Weights of a small GPT-style language model, trained from scratch on English Wikipedia.
Architecture: LayerNorm before each block, rotary positions, no biases in attention or MLP, untied embeddings, normalized queries and keys, capped logits.
MLP neurons of a small language model. Each row is named by its layer, matrix (down: output weights) and neuron, and shows model dimensions 400-495. Each number is 500 + 40 x the weight over its row's rms, rounded and kept within 0 to 999. Numbers have three digits each.
After each neuron's rows, "raises" lists the tokens whose logits its output raises most directly, leaving later layers aside.

L5.down867:557445512517473562504491467524451552560414548540450563485550546465454519524495460469460481471522583471494543537519486489602557535468498489501506488485562485478449489494481520507418525531466481543528507428521453463529489526451456449501541463535433467553464468492483362474515500541510562504
raises: "72", "77", "79", "56", "92"

L5.down198:504515489495431461496579457485496555501434515522453545598509477523534467523524531519559516495505492511528397516520533488515480473527542496561466401498559464484511498499566458470480536451523477543449534493467527429543525578578579511471524513518488519474582520494523541524542463525513466560
raises: " president", " director", " Chief", " manager", " Minister"

L5.down2724:484521473455536444451487519505495419519510488436523529510537433414443494509508560536504494476555495510464555533629469485485509446496478463506458536531477453511527507400485443533512449550438552486439469467511440448525495493538498496514500537566573524444518526477486499526549453519452475509
raises: "h", "hen", "han", "hi", "hip"

L5.down2199:487548495438537522531487487472452466512522573479509485545511499447464451530486555496538459477492471452463471547493567555454415526553535479538468439469478585428503484545513507448504555489558463490445554477520495467510513514565490574451482459443469525478510475443595462435470496524447468482
raises: "rs", "r", "ring", "rell", "rd"

L5.down2866:502485571500507542506564576463476538470462524476495504491467443521558571475450551503464527527504554527465493541496465584430483500518492430477529512494497460540471463501491477492482497442459528455528607466546481494496577452534535434531537473539550532419513491477478515478557505459468490525
raises: "ater", "o", "ated", "ator", "atic"

L5.down2224:476532484498423515588456430522496480480494421601566513545523408472550505539501485454475521560583514594576523534538522537444533564503508474454494496541488507509443455487490528565565524492416509527440509490503520503530525498479529467479529485407473493438497514440507497567495468501447498455
raises: "ho", "ha", "ham", "hu", "hi"

L5.down2240:483512494510500566522487556434516645475485485506524456526495476590529479456456507512460467508536509393500497462442506481464575468457562472539459502512489499487465533501444523562506450425446512495530487558520473554500521520527521397477532482477510518527523526528450598456489530485518440513
raises: "ning", "ne", "sm", "no", "ska"

L5.down2618:521487499513510428519505460492504513489479477490489532520501482463455508479547443535524523538525530467485463438568537536502500485527494470430454571463467486447533415552504490539484454486514503495591509487450500437546482530413515502503476474556446509496535457506543574486531507481519517458
raises: "ugh", "uch", "ute", "val", "ș"